From a checkpoint of a small transformer trained on Wikipedia.
Training: a variant of Muon for these matrices, 166M tokens, 5057 steps.
MLP neurons of a small language model. Each row is named by its layer, matrix (up: input weights) and neuron, and shows model dimensions 0-127. Each number is 128 + 24 x the weight over its row's rms, rounded and kept within 0 to 255.
After each neuron's rows, "fires on" lists the tokens most often at its 100 highest values on Wikipedia text that the model never trained on.

L2.up699 [ 88 152 142 146  98 148 116 124 107 163 107 141  85 133 141 102 164 148 143 161 103 111  72 147 152 121 130 139 148 141 100 106 151 148  95 141  78 158 109 127 100 156 107 122 165 138 124 125 127 149 137  83 130 209 131 118 114 130 102 127 124 113 154 128 141 146 155 117 156 120 136 159 119 118 147 136  85 145 128 127 142 128 111 104 102 133 105 144 122 124  98 139 140 122 137 154 152 105 129 123 133 136 137  67  99 119 167 122 164 133 151  59 115 131 146 108  99 106 126 141 138 114 116  78 138 148  78  94]
fires on: "---|---|---|---|", " in", " was", " is", "Career", "ran"

L2.up78 [119 140 120 148 104 145 131  94 163 127 140 133 130 100 150 155  90 145 122 123  96  95 143 115 133  87 137 108 130 104 143 109 117  92 133 102 123 144  78 110 120 140 112 148 165 120 100 141  96 132 104 142 137 119 134 121 164  91 142 140  91 149 108 132 126 127 131 103 156  83 109 135 136 106 189 171 130 137 146 114  97 144 130 134 127 157 122 180  90 114 139 133  88  98  84 120 149 100 150 129 129 102 147 151 104  97 175  98 139 157 119  76 154 110 150 105 112 148 113 140 143 154 138 160 108 168 115 148]
fires on: "===", "\"", "====", " was", " −"

L2.up247 [148 106 136 166 121 118 149 150 104 131 172 133  94 125 133 150  94 144 120 141 106  79 113 139 171 167 100 133 140 106 136 187 122 148 126 128 113 151 181 103 125 140 126  70 130 148 103 127  91 131 130 138 139  80  85 126 130  90 140 129 101 100 135 143 161 155 111 166 134 126 115 147  84 126 136 118 131 144 163 133 134 144 129 176 111 163 152 111 112 130 147 109 147 122 116 132 149  90 106  83 110 136 128 134  92 107 115 159 144 134  96 177 129 146  85 128 115 101 143 158  90 160 120 105 108 157  97 134]
fires on: ".", ":", "le"

L2.up611 [123  92  80 182 107 146 149  96 100 132 140 150 143 116 113 122 117 126 140 138 129 162 117  46  94 173 124 151 132 131 142 126 129 101 110 173 144 132  96  98 145 122 147 101  94 103 135 113 102 152 157  92  79 106 121 106 156 116 139 132 123 140 114 175 148 111 154 169 146 105 127  83 121 155 132 117 139 138 129 112 127 122  96 176 146 124 150 125 116 134  90 147 147 135  89 203 147 143  60 128 138 126 171 164 127  82 116 138 111 121 114 111 132 135  95 136  93 108 116  55 160 137 109 141 135 123 127 151]
fires on: ",", ":", ".", " |", " game", " song"

L2.up59 [153 141  94 155 120 138 106 110 105 131 159  96 107 138 105  89 118 129 118 136 129  51 151 141  93 121 137 145 132  90 151 154 111 134 144 123 131 131 140 125 102 125 147 107 122 118 144 156  98 149 139 122 146 169  59 119 125 110 133 111 208 146 123 132  96 148 182 118 142  84 113 103 143 116  97 161 113 128 127 115 112 133 110 142 126 106 100 122 150 141 142  70 149 126 104  71 118 114 139 130 144 135  73 142 147 131 126 124 142  94 137 135 129 151 105 140 126 100 166  77 136  99  81 146 147  75 112 115]
fires on: " |", ".", ";", " "

L4.up931 [ 94 131 107 143 135  98 121 141 120 117 121 122  61 130 184 132 171 152 117 112 103  94 147 156 120  88 138 108 198 148 125  99 144  92 121 129 153 100 141 127 102 176 167 127 125 135 149 141 141 106 130 157 141 156 135 110 149  70 170 133 156 152 156 148 119 129 118 130 162 159 111 126 146 112 112 194 125 127 105 133 139 121 143 156 104 138 111 108 112 123 118 124 151 140 155 136 146 105 130 148 120  70 117 121  94  96 110 146 112 139 122 164 165 137 154 141 158 122 149 102 100 150 126  95 143 148 128 134]
fires on: "-", ":", "al", " of", "on", "2"

L2.up20 [102 121 103  97 120 110 124 150 122 118 153 114 114 126 138 127 178 165 128 121 117  94 150 123 152 128 107 138 155 145 117 174 136 124 103 144 145 118 175 165  83 112 152 115  93 119 149 117 131 144 131 112 130  74 147  94 119 120 145  68 121 119 100 157 100 147 156 103 126 105 141 125 139 153 191 116 118 143  66 129  91 138 111 113 132 147 144 139  82 157 144 135 159  97 106 163 106 143 158 135 155 143  97 168 125 105 122 126 108 150 116 116 106 115 151 105 147 109  99 110 156 115 161  96 163 110 140 121]
fires on: ":", " of", "/", " &"

L2.up540 [125 103 142 126 113 142 157 107 113 115  91 124  92 100 144 173 173 160 125 122 105  64 160 158 133 101 117 133 121 107 128 124 133 158 153 112 149 135 143 138 128 165 142 154 146 158 119 118 174 152 124 112 121 139 171 124 114 192 123 124 114 175 131 140  75 145 106 108 146 115 111 103 170 102  90 127 126 144 125 150  98 141 153 112  96 142 132 177 102 126 151 162 167 133 138 100  92 122 130 177 139 131 162 107 119 125 112  98 145 103 137  92  74 142 108 123  88 121 168 184  88 139 107  85 130 154 130 149]
fires on: " and", " to", " or", "s", ")"

L4.up721 [121 153 101 122  90 164 153 142 129 123 152  79 155 121 109 128 108 134 161 115  87  84 132 180 161 109 110  93 164 133 100 151 145 131 100 116  72 111 165 119 129 147 135  87 112 145 140 113 114  84 128 119 170 138 119 158 126 173 141 113 154  68 118 149 119 127 118 129 178 147  94 155  79 118 128 115 132 139 116  97  92 128 180  96 118 138 121 138 125 134 149 155 176 175 148 114 148 142 104 161 123 130 136  95  95 102 135 134 102 172 138 129 160  96 129 137 126  94 140 167  96 166  97 146 141 131 133  98]
fires on: "ly", "1", "2", "ad", " re", " won"

L2.up612 [ 99 128 180 153 132 117 122 137 153 104 136  80  98  80 151 183 113 121 113 149 143  92 157 115 153 126 141  94 164  95 115 156 123 154 132  95 162 123 126  72  89 150 128 126 108 128  96 143 116 109 111 119 104  78 113 127  95 114 127  94 100 143 132 165 138 156 179 100  88 118 115  94 143 121  94 129 151 168 146 150 102 107 135 114 111  99 179 122 140 156 151 117 149 152 106 135 112 138 134 122 108 140  82 116  73 123 108 187 124 120 124 131 169 140  96  80 141 133 142 145 163 117 120 138 126 113 129 143]
fires on: "a", "=", ":", " Ma", "ma", " Ka"

L4.up535 [108 153 169 155  87 131 119  81  91 125 113 126 148 112 117 143 174 128 134 123  83 124 118 140 142 122 110 111 174 141 119 160 164 130  96 126 113 152 107 115 140  84 105 105 136 173  94 100 131 114 106 140 143 105 127 121 123 101 129 125 126 129 110 180 119 146  98 134  56 166 120 131 182 130 156 145 134 120 154 159 151 139 158  84 125 153 149 125 161  99 111  96 127 169 143 152 116 123 157 142 115  88  68 120 155 107 137 129 135 118 158  88 100 140 117  96 151 119 136 147 119 147 137 119 157 122 112 122]
fires on: "ud", "d", "ad", "id", "ist"

L4.up427 [110 145 166  99 125 107  79 136 108 106 112 109 149 153 167  97 102 148 105 116 116  87 153 121 128 135 121 152 141 161 114 136 124 114 149 136  87 138 163 123 107 118 134 154 127 121 156 120  97 151 124 140 145 131 144 154 111 164 141  96 115 132  95 122 154 138 106 142 142 133 110 116 143 178 148 191 149 163 104 103  96 130 136  96 129 128 128  96 135 173 119  94 111 107 134 142 134 139 166 153 144 127 158 152 102  77 129 124 168 122 147 118 120 151 124 116 140 129 116 169 118 113 130 149 108 101 165 110]
fires on: ",", "ing", "ed", "ly"

L4.up861 [172 111  97 175 133 144 161 164 126 154  91 149 136 129 178 126 156 125 127 106 133 120 112 171 132 144 120 135 145  80 120 107 114 103 131 112  94 131 135 123 119 165 152 141 158 103 135 160 132 155  99 148 128 151 154 115 119 110 138 119 146 148 142 123  94 129 170 149 114 182 118 175 117 117  92 159  74 135 103 163 114  90 104 119  82 101 174 129 121 162 116 125 138  95 153 139 111 128 116 152  98  93 154  96  65 109 119 150 101 145 127 136  99 136 118 120 142 125 132 151 131 141 101 106 144 104 131 130]
fires on: " ", "1", "o", "0", "9"

L2.up552 [ 92 144 126 114  92 125 117 166 150 152 168 125 161 181 167 120  98 132  96 129 115 124 106 117 134 157 173 125 146 122  92  89  98 110 123 122 100 147  91 118 104 134 118 114 133 106 116 148 130 153 111 148 147  97 123 157 172 117 141 123 117 143 126 164 119 105 121 118 116 156  90 130 111 146 147 107 133 179 123 139 110  96 123 174 112 132 120  65 124 133 148 123 139  84 129 167  93  63 114  99 127  85 194 146 136 157  94 129 156  97 152 164 134 153 154  79 147 105 104 122 103  99  93 141 142 121 168 142]
fires on: "|", ":", "According", " census", "\""

L2.up382 [133 121  64 161 115 133 124 112 155 110 118 140 133 118 166 140  68 155 154  85 118  84  88  76 126 143 113 119 118 107 135 107 128 137 124 122 130 137 139  68 139 115 112  98 107 111 145 124 111 149 120 100 130 153 146 131 140 111 111 157 176 156 156 181 107 184 105 133 147  80 145  96 127 143 108 117 121 105 122 111 182 111  75 182 134  86 147 121 133 117 129 134 154 149 119 103 188 110 131 150 122 150 130 153 168 106 157 112  97 145 147 121 180 129 120 111 139 140 162 114  87 124 132 140 142 153 119 142]
fires on: " |", " "

L2.up918 [107 110 128 116 118 104 112 126 146 101 136 163 108 106 123 137 127 105 118 143 108 113 144 152 136 154 138 145 104 103 101 110 157  82 139 144 102 114 107 133 129 116 129 122 124 137  93 133 111 142 110 125 145 106 127 155 128  97 148  87 115 105 140 167 137 123 191 142 148 162 100 182 142 124 129 117 105 125 123  93 149  85 145 121 150 108 131 131 136  94 110 185 148 114 123 163 111 130 124 117 161 113 139 128 169 127 119 133 155 106  86 134 129 156 118 141 135 128 106 110 111 168 129 178 153 137 116 113]
fires on: " (", " was", " is", " Chart", "\"", ":"

L2.up651 [128  86 112 126 110 164  90  62 116 122 132 134 110 123 138 159 156 127 105 127 163 121 148 177 153 136 130 172 131 148 113 133 148 163 131 144 125 140 125 134 128 100 138 180 151  91 132 126 118 111 136 112 144 168 134 123 131 125  80 123 138  89 131  97  99  99 171 111 141 127 144 159 124 139 149 155 134 125 159 109 129 102 148 160 151  80 148 174 131 116 162  66 118 131 128  75 137 146 125 136 152 142 119 142 106 140 121 150 146  86  52 111 125 188  95 162 123 113 101 111 133 168 143 162 137 109 117 130]
fires on: "1", " it", " married", " died"

L2.up816 [ 83 121 103 135  86 121 134 162 118 126 179  84 152 146 143 116 139 168 153 140 117 131 119 166 114 136 136 125 152 119 136  93 118 123 140 122  96 135 122 109 127 120 134 107 187 137  84 132  99 103 112 102 146  85 142 139 112 125 126 121 150 121 115 154 127 123 132 130 138 130 117 175 122 154 133 147 142 174 185 111 103 122 111 112 135 136  95 119 126 131 117 146 155 105 127 121 126 111 115 140 132 107 124 126 108 118 181 123 198 144 179 109 128 148 151  89  96 124 146 169 153  80 133 174 128 139 121 128]
fires on: " in", "\"", " was", " is", "st"

L2.up603 [100 131 109 121 122 130 108 120 151 104 133 155  56  98 131 106 110 147 131 135  78 107 128 141  81 122 129 154 156 127 127  84 130 141 127 176 148 145 144 147 103 131 160 155 112  82 110 135 154 144  85 123 147  88 173 169 145 127 128 172 127 106 132 148 133 105 110  92 172 149 136 140 124 135 132 135 148 166 146 158 141  70 139 132 127 131 170 171 111 132 108 164 185 128 160 134 123 139 118 123 134 145 132 126  86 129 125 156  90 111 111 106 148 122 120 130 127 116 108 147 156 116  76 107  96 136 111  87]
fires on: " from", " in", " on", " |", " to"

L4.up187 [139 127 133 100 114 143 164  98  71 102 108  97  98 134  98 123 149 124 137 155 162 118 120  93 156 123 107 114 128  96 108 113 105 137 161 165 116 127  81 128 149 121 119 147 110 105  96 133 126 190 119 161 130 132 157 106 111 126 122 134  76 158 123 127 117 132  95 114 160 148 156 121 119 143 161 158 144  83  98 140  99 150  64 146  98 134  95 117 108 130 127 102 171 129 135 124 145 179 136 116 123 110 138 127 148 107 150  92 105  98 142 178 120 108  98 124 149 108 147 103 139 172 131 100 126 146 170  93]
fires on: " of", "s", "or", "is", "et", "ors"

L2.up418 [117 102  87 133 139 106 175  63 129 119 142 131 107 139  99 124 143  84 116 108 117 163 122 129 139 136 169 141 143  97 150 100 111 120 136 141 116 115 106 143 121  95 161 143 131 138 134 100 112 108 116 172 172 109 142 179 160 119 159 103 115 114 141 153 115 173 124 115 134 126 123 137 141 139 131 126 115 105 112 122 139 102 157 161 129 140 158  99 105 140 119 159 128 136  90 132 106 140 132 125 106 156 112 124  90 132 143 101 105 117  99 128 143 102  81 106 120 135 122 154 117 135 127 156 142 147 140 118]
fires on: " at", " in", " dis", " Dis"

L2.up776 [ 85 100 112 151 124 136 130 127  91 141 102 107 143  89 158 106 104 155 103 113 144 123  93 147 126 164  95 105  96 121 149 140 125 133 127 110 107 136 116 126 163 127 135  86 169 119 126 143 120 119 136 162 146 115 117 159 112 124 110 134  95 122 165 109 146 198 142 131 108 146 128 127 147 143 123 115 113 140 148 167 114 152 138 167 118 133 187 133 102 119 149 155 147 126 144 135 165 116 128 138 129 127 176  84 151  68 135 123 166 154 122 179  92 159  87 135 143 158 131  97 129 165 176  80 105 128 143 144]
fires on: "."

L4.up930 [148 159  74 126  90 113 142 106 153 130 122 156 162 149 147 124 150 126 130 114 140 109 179 149 159 122 105  87 159 117  64 146 136 115 147 111 147 145 138  89  88  68 110 149 140 133 119 115 141 107 107 112 169 140  95 123 138 129 156 109 128 110 140 119 135 145 159 118 129 151 173 143 112 148 106 169 141 131  98 124 144 125 113 108 140 102 163  95  90 105 106 138 118 133 161 154 115 176 105 145  98  83 124 119  98 121 120 137 142 132 152 145 157 100 161  94 131 111 148 135 155 127 159  85 110 147 168 144]
fires on: " of", "s", "ed", " deliver"

L4.up718 [167  97 126 144 127 137 121 139  87  85 133 175  88 160 118 177 121 135 106 126 169 119 171 130 181 146 157 126 142 112  96 132 146 116  97 163 152 140 133 132 150 119 156 154 122 168 101 135 145 141  77 142  98 157 159 154 156 160 160  95 142 173 105 146  98 142  98 106 126 131 147  80 157 180  99 134 103  95 125  80 155 124 132 141  79 147 116 130 102 128 127 129 155 109 112 116 113 118 131 113 151 103 140 165 133  87 141 119 122 134 114 115 110 143  88 111 146 120 156 175 120 111 135 140 122 109 117 124]
fires on: "4", "s", ":", " a", " life", "3"

L2.up513 [134 167  96 148 119 119 130 141 137 104 104 153 115 101 112  98 110 127 150 116 140 105 160 142 103 136 100  89  99 113 148 113 128 164  93 121 132 170 148 138 115 128 134 135 176 106 121 120 146 155 108  85 124 137 169 154 157 130 109 111 117 155  99 145 145 126 169 100 139  89 168 159 132  89 145 156 106 133 119 146  71  99 172 137 143 138 113 133 134 123 118 147 142 110 121 116  99 172 139 160 130 152 114 111  77 157 157  83 154 133 124  95  91 161 120 100 159 117 149 117 138 105 140 111 111 140 102  92]
fires on: " and", " to", ","

L2.up144 [139 133 114 133 116 142  97  83 111 164 119 161 138 200 116 155  80 112  99 155 140 132 122 139  80 128  95  97 121 129 144 117 123 146 102 113 127 119  72  98 116  99 137 131 102 126 120 130  80  98 146 140 101 154 103  95 154  90 163 169  75 151 133 117 160 108 134 127 154 141 123 135 107 122 151 166 121 172 137 150 126 149 149 137 150 116 165 105 146 154 137 130 127 124 108 185 133 109 136  96 158 104 135  87 154  99  76 161 140  74 148 152 102 156 116 116 125 118  99 131 129  98 126 152 113 164 114 143]
fires on: " (", " born", " announced", " signed", " released"

L4.up655 [131 122 148 143  72 147 105 108 138 137 154 119 133 105 125 103 145 122 121 125 121 136 149  92 134 161  93 150 141 104 149 156 146  44 128 173 121 103 130  88 158 115 148 131 115  93  98 143 135 150 119 143 133 128 120  78 186 143 149 134 135 115 124 120 129 163 169 127 138 116 125 134 125 140 160  97 144 130 126  95 142 139 131  93  84 100 147 135  98 147 134  99 149 126 102 128 136 140 153 130 115 125 148 119 161 109 129 186 160 156 104  99 176 153  93 103 133 101 129 113 122  93 130 137 141 170 158 142]
fires on: " |", ".", ":", " by", " of", " against"

L4.up425 [103 138 100 115 131 174 146 136 101 128 156 130 151  81 140  95 105 172 124 116 111  58 105 159 117 143 122 104 144 154  87 170  58 138 120  81 110 147 155  93 135 145 104 112  84 146 114 158 124 112 168 162 110 145  98 100 153 145 142 117 121 113  90 120  85 122 141 142 141 146 103 172 152 143 105 160 154 166 117 142 136 110 153 146 121 147 135 155  94 125 122 106 169 153 141  99 102 132 105 133 124 123  91 102 155 113 119 137 179 152 117 117 123 135 160 128 148  94 130 163 119 137 125 109 129 118 140 158]
fires on: "'", "s", "ly", " also", ")", "ir"

L4.up45 [129 116  96 155 135  79 115 114 103 110 145 118 110 165 133 125 122 143 124 109 103 135 123  96 101 111 138 136  77 126 136 125 150 132 119 132 148 138  96 158 185 138 115 127 101  96 116 115 120 136 145 123 122 121 156 103  89 122 172 131 139 148 157 135 152 126 132  99 133 138 106 129 101 147 145 131 142 109 107 147 133 140 102 142 123 139 150 120 127 155 115 192  72  99 132 148 140 159 136 150 119 140  85 161 135 116  97 137  48 163 162 127 100 132 136 147 156 116 132 145 102 142 137 165 136 115 147 160]
fires on: " and", " ", " &", " the"

L4.up437 [107 125  99 148 132  97 179  59 121 104 129 128 106 131 129 118 120 177 141 152 134  71 165 128 137  92 125 147 145 147 120 109 131 143 132  92 145 124 112 143 124 124 115 142 112 128  99 130 126 133 104 151  84 194  88 130 138 146 184 118 157 122  89 133 112 108 139 139 114 123 159 114 118 199 134 162 124 143 101 152 126 139 125 111 116 138 128 178 111 101  79 101 158 163 113 116 130 160 114 106 144 123 126 157 143 123 155 145 120  98 162 163 136 127 154  99 110 131 128 151 136 128 138 144 150  95 111 144]
fires on: "s", "\n"

L2.up407 [149 150 118 125 113 120 196 101 168 103  80 118 154  92 130 163 115 140 114 100  98 103 158 133 145 139 116 163 131 161  93  95  88  73 111 145  93 143 152 140 102 144 155 154 138 127 141  99 133 148 158  68 139 132 123 124 117 141 106  92 106 100 131 102 106 140 101 141 128 131 115  87 120 118 135 114 125 147 101  94 112 101  94 143 116 118 101 146 138 160 118 190 138 114 153 116 117 142  89 135 107 124 127 107 155 143 124 141  97 105 119 120 113 140 105 143 152 139 144 154 127 157 109 108  87 108 138 150]
fires on: " years", " more", "%", " them", " than"

L4.up694 [118 160 122 120 126 149 122  94 125 141 120 104 127 153 121 110 153 154 128 126 112 170  87 119 145 105 150 155 192  67 101 140 125 157 160 148  75 141 162 109 123 109 130 115  99 133 128 150 115 104 121 190 102 106 137 101 133 145 103 120 130 172 138 146 158 117 150 138 115 108 133  97 123 115 164  92 118 166 104 151 172 136 112 126 147 156 188 118 114  96 129 168 118 117 120 150  98 142 144 159 119 157 126 128 178 134 153 128 100 101 104 138 106 151 123  85 138 119 125 108 124 118 106 140 117 131 159 141]
fires on: ":", " |", ".", "-"

L2.up487 [173  93 156 113 137 110 130 120 107 128 119 107  73 108 121 127 144 141 128 128 100 105 179 115 100 162 109 175  80 126 102 134 185 131 144 125 125 120 106 184 129 140 126 114 155 136 151 113 125  90 100 132 147 106 169 106 133 149 123 177 114 129 133  94 132 131 131 136 158 117 168 159 130 106 157 128 130 131 154 167 101 161 151 141 140 128 159 128 126 137 145 156 168 145 176 159 117 134 154 148 101  80 144 123 144  51 153 137 139 108 124 110 109 159 126 128 147 131 126 102 122 151 141 133 138 110 174 118]
fires on: " and", ";", " as", "1", " before"

L4.up827 [109 159  78 114 128 133 121 166 161 129 157 108 122 116 215 144 102 151 120 111 116 150 132 130 148 130 145  87 126 163 109  98 100 137 135 114 160 150 188 141 168 144 134 135 115 123  87 145 125 152 109  90  95 127 122 163 118 134  80 110  95 139 144 134 134 122 152 124  98 115 131 126 168 123 109 132 165 117  91 115 123 134 156 154 115  93  96 121 166 128 142 149 153 159 139 144 134 141 121  79 162 119 146 126 103  95 112 122 100 197 127 148 123 137 156  99 155 107 123 166 105  98 106 126 170 130 153 111]
fires on: " of", "-", " E", " the", ":", " The"

L4.up420 [149  94 116 172 120 188 111 123  93 137 123 127 112 108 118 157 126 112 133 158 129  82  85 114  89 169 187 120 119 181 125 129 155 146 122 105 130 140 157 144 116 146 128  66  97  99 131  88 101  96 122 113 129 103 140 131 111 136 124 131 113 118 104 147 112 120 160 114 107 115 140 116 133 148 124 124 113 111  88 162 102 185 146 131 134 151 144 119  99 134 151 102 121 119 162 160  97 134 135 162 172 132 132 136 159 160 140  98 147 144 138 147  92 129 180 108 137 144 100 143 167 150 159 138 163 108 122 128]
fires on: " |", " of", "us", ":", "er"

L4.up757 [130 121 165  72  90 129 113 140 159 141  78 108 121 106 123 123 135 146  99 130 146 120 122 109 120 157  98 157 146 152 108 110 158 109 142 117 145 128  79 141 120 104 116 124 106 133 151  95 135 120 133 112 142 125 135 156 124 128 143 113  85 139  96 137 133 159 111 163 139 172 126 136 119 162  86 143 153 117 114 151  92 102 148  92 100 119 124 114 146 149 128 140 113 113 158 139  58 116  89 119  96  97 145 127 165 131 158 110 146 136  95 145 122 153 109  97 146 157 147 133 148 102 109 157 161 105 123 170]
fires on: " of", "-", " following", " to"

L2.up579 [ 88 148 162 102 107  97 156 136 168 143 119 145 143 146 159 108  97 149 116 144 110 136 129 110 104 156 134 136 159 127 139  92 102 144 121  89 162 144  88 128 142 103 125 159 121 119 168 126 129 165 160 101 106 125 122 128 114  92 145 175 107 123 136 145 116 125  85 155 110 106 123 170 105 134 119 133 108 127 141 119 141 120 117  90 112 128 106 133 150 143 142 127  96  80  90 141 162  94 121 157  81 123 121 123 139 142 166 125 158 114 115 140 130 153 157 133 132  93 123 126 132  80  89 118 155 110 109 152]
fires on: " of", " for", " on", "\n", " to"

L4.up914 [128 133  85 115 121 148 152 109 135 103 131 100 187 151 138 127 166 103 162 160 108 128  87 143  95 130 124 139 153 135 124 130 132 103 171  86 139 159 171 105 106 120 109 116 132 163 170 143  98  93 151 160 133 148  96 144 134  99 151  74 158  66 132 112 124 118 181 133 133 152 136 145 133 139 117 157 146 127 124 136 104 121 188 137  83 144 105 120 125 144 170 148 153 142 147 103 127 121 111 128 134 111 113 102 113 144 117 139 104  92 160 143 135 111  82 100 124 150  70 144 152 154 118 163 134 142  96  82]
fires on: "1", " |", "2", "0", "3", " ("

L2.up673 [108  82 113 126 124 181 118 152 133 120 130 125  89 149 132 134 151 123 119  94 115  65 132  77 111 109 124 161  84 124 158 125 113 146  86 101 113 145 160 150 147 169 113 121 128 100 142  92 123 112 136 134 169  77 140 142 149 154 146 117  96 137  96  93 151 135 131  87 128 139 153 147 146 124 145 148 117 152 151 136 136 138 188 142 132 130 152 134 106 173  73 139 166 142 158  95 119 130 130 140 144 132 137 119 116 145 112 154 127 139 119  94 129  81 128 115 152 130 175 115 133 182 132  97 116 115 145 115]
fires on: " with", " |", " and", " to", "1"

L2.up586 [158 151 115  93 134 153 103 134 128 120 117 110 134 111 106 125 100 118 162 142 133 155 121 155 132 122 141  96 124 149 153 105  70 113 124 120 135 131 119 105 185  95 134 103 118 118 108 133 157 128 111  95  79 168 133 112 144 166 194 201 103 113 131 150 104  98 136 109 116 142  85 119 148 134 173 140 160 125 147 130 142 134 170 111 168 131 122  99  79 103 143 118  75 116 100 142  64 132 131 142 134 111 107 167 147 110  91  93 119 118 122 164 122 100 127  90 150 135  82 130 133 129 125 118 153 100 113 134]
fires on: "'", " the", "s", " of", " its"

L4.up417 [139 157 116 105 137  83 130 121 132 152 145 123  88 111  90 115 123 151 127 131  84 103 107 149 145 117 101 158 152 130 129 157 142 198 128 126 136 104 103 130 131 154 165 155 108 137  90 123 113 118 118 152 138 136 133 123 115 144 149 157 130 117 133 141 107 133 109 105 123 116 124 111  99 119 111 117  88 153 114 144 136 101 110 178 135 131 157  92  91 125 116 135 112 125 107  99 143 110 127 157 161 146 113 135 148 132 128 162  70 140 119 142 132 136 106 117 138  77 175 111  97 138 130 152 141 106 132 126]
fires on: "-"

L2.up170 [105 135 135  93 112 109 133 155 147  93 122 132  70  97 144 168 130 132 131 146  93 126 117 126 147 148 118 127 165 136 107 108 138 119 103 172 129 142 155 112 100 132  95 128 121 165 114  99 134 110 107 117 150  99 110 125 125  78 152 179  90 123 115 165 193 153 114 132 113 114 123 127 111 162 169 126 149 160 133 131 141 102 176 129 103 138 116 102  83 106 154 120 103 140 114 106  71 119 130 136 136 133 138 135 143 141 153 112  98  89 119 145 137 125 128  74 154 141 126 130 148 172 148 145 183 124 146 132]
fires on: "s", "y", "d"

L2.up223 [151 137 100 141 117 132 108 146  90 162 128 104  78 108 106 102 143 123 123 152  89  98 140 162 120 103 111 153 137 114  93 143 165 134 127 128 167 141 118 143 123 125 134 138  83  91 100 138 159 127 115 136 137 119 138 145 135 157 138 149 124  97 112 106 124 142 132 122 118 140 117 162 165  43 157 154 131  85  99  93 124 110 137 109 133 115  90 121  85 134 128 160 119 119 116 128 109 148 139 110  92 141 143 148 120 120 123  76 100 152 119 136 125 105 158 126 131 134  95 135 135 166 152 146 122 141 138 115]
fires on: "ad", "ed", " during", " of", " first", " following"

L2.up629 [126 132 127 133 118 126 109  90 119 115 139 125 108 104  97 123  68 117 112 108 163  92 126 123 116 134 174 119 148 133 110 159 109 125 131 146 144 104 148 127 138 107 132 138 152 159  75 112  79 108 139 110 140 144 132 137  88 125 151 133 127 152 148 111 130 189 111 135 163 126  73 119 133 118 120 182 158 130 138 175 128 158 152 142 110 108 126 121  94 160 183 158 155 127 116 100 107 152 140 114 129  89 114 158  95  73 141 146 146 130 167 116 146 169 134 112 164 107 110 134  91 105 119 125 120 130 104 128]
fires on: "ing", "Early", "ly", " later", " a", " early"

L4.up129 [165  80 107 114 137 181 145 145 121 118 145 140  94 107 133 138 120 124  98 123 102 110 178 111 130 132 133 139 127 129 119 105 144 127 131 137 126 109 153 137 136 101 120 128 107  89  87 110 162 140  89 110 119 105 136 130 136 145 191 138 116 118 169 117 118 128 212  97  65 119 136 132 115 164 126 161 114 177  88 171 162 131 135 101  96  98  92 148 137 107 143 156  86 138 166 151  87 154 149 125  89 167 146 162 100  84 105 107 132 178 143 170 128 121 104 117 159  93 140 180 112 162 126  96 147 141 152 135]
fires on: " ", " of", " age"

L4.up43 [173 112 110 119 124 166 155 110 139  92 128  74 118 128 111 140 115 126 124 109 117 152 105 140 157 126 124 139 166 185 148 101 111 174 110 153 113 126 130 115 127 135 124 134 114 114  90 119  71 120 158 129 117 123 145 113 138 168 135 134 154 140 129 137 124 122 133  91  93  80 147 115 120 130 183 143 148 128 102  96 135 113 149 133  97 139 135 142 117 130 124 155 193  94 125 112 138 165 124 171 185 130 122 130 115 140 133 113 152 132 111 143 131  96 121 160 144 124 106 187 129 170 114 148 104 135 131 113]
fires on: "2", "1", "5", "8"

L4.up269 [111 108  69 117 123 124 145 131 170 146 123 130 171 118  93 175 146 136  89 111 132 102 113 173 118 116  83 100 112 138 129 118  98 120 147 142 182 121 144 117 113 124  88 155 132 120 119 153 161 124 104 120 104 175 182 119 114 124 165 156 145  88 155 115 150 118 143 117 103 108 136 135 142 151 102 157 148 133  86 140 117  98 134 141 158 129 125 118 120 132 133 129 182 156 118 144  96 165 186 134 117 117 130 143 114 158 140 136 112 125 122 126  92 116 151 150 138 117 108 143 143 140  87 129 106 129 148 114]
fires on: " known", " seen", "ed", " located"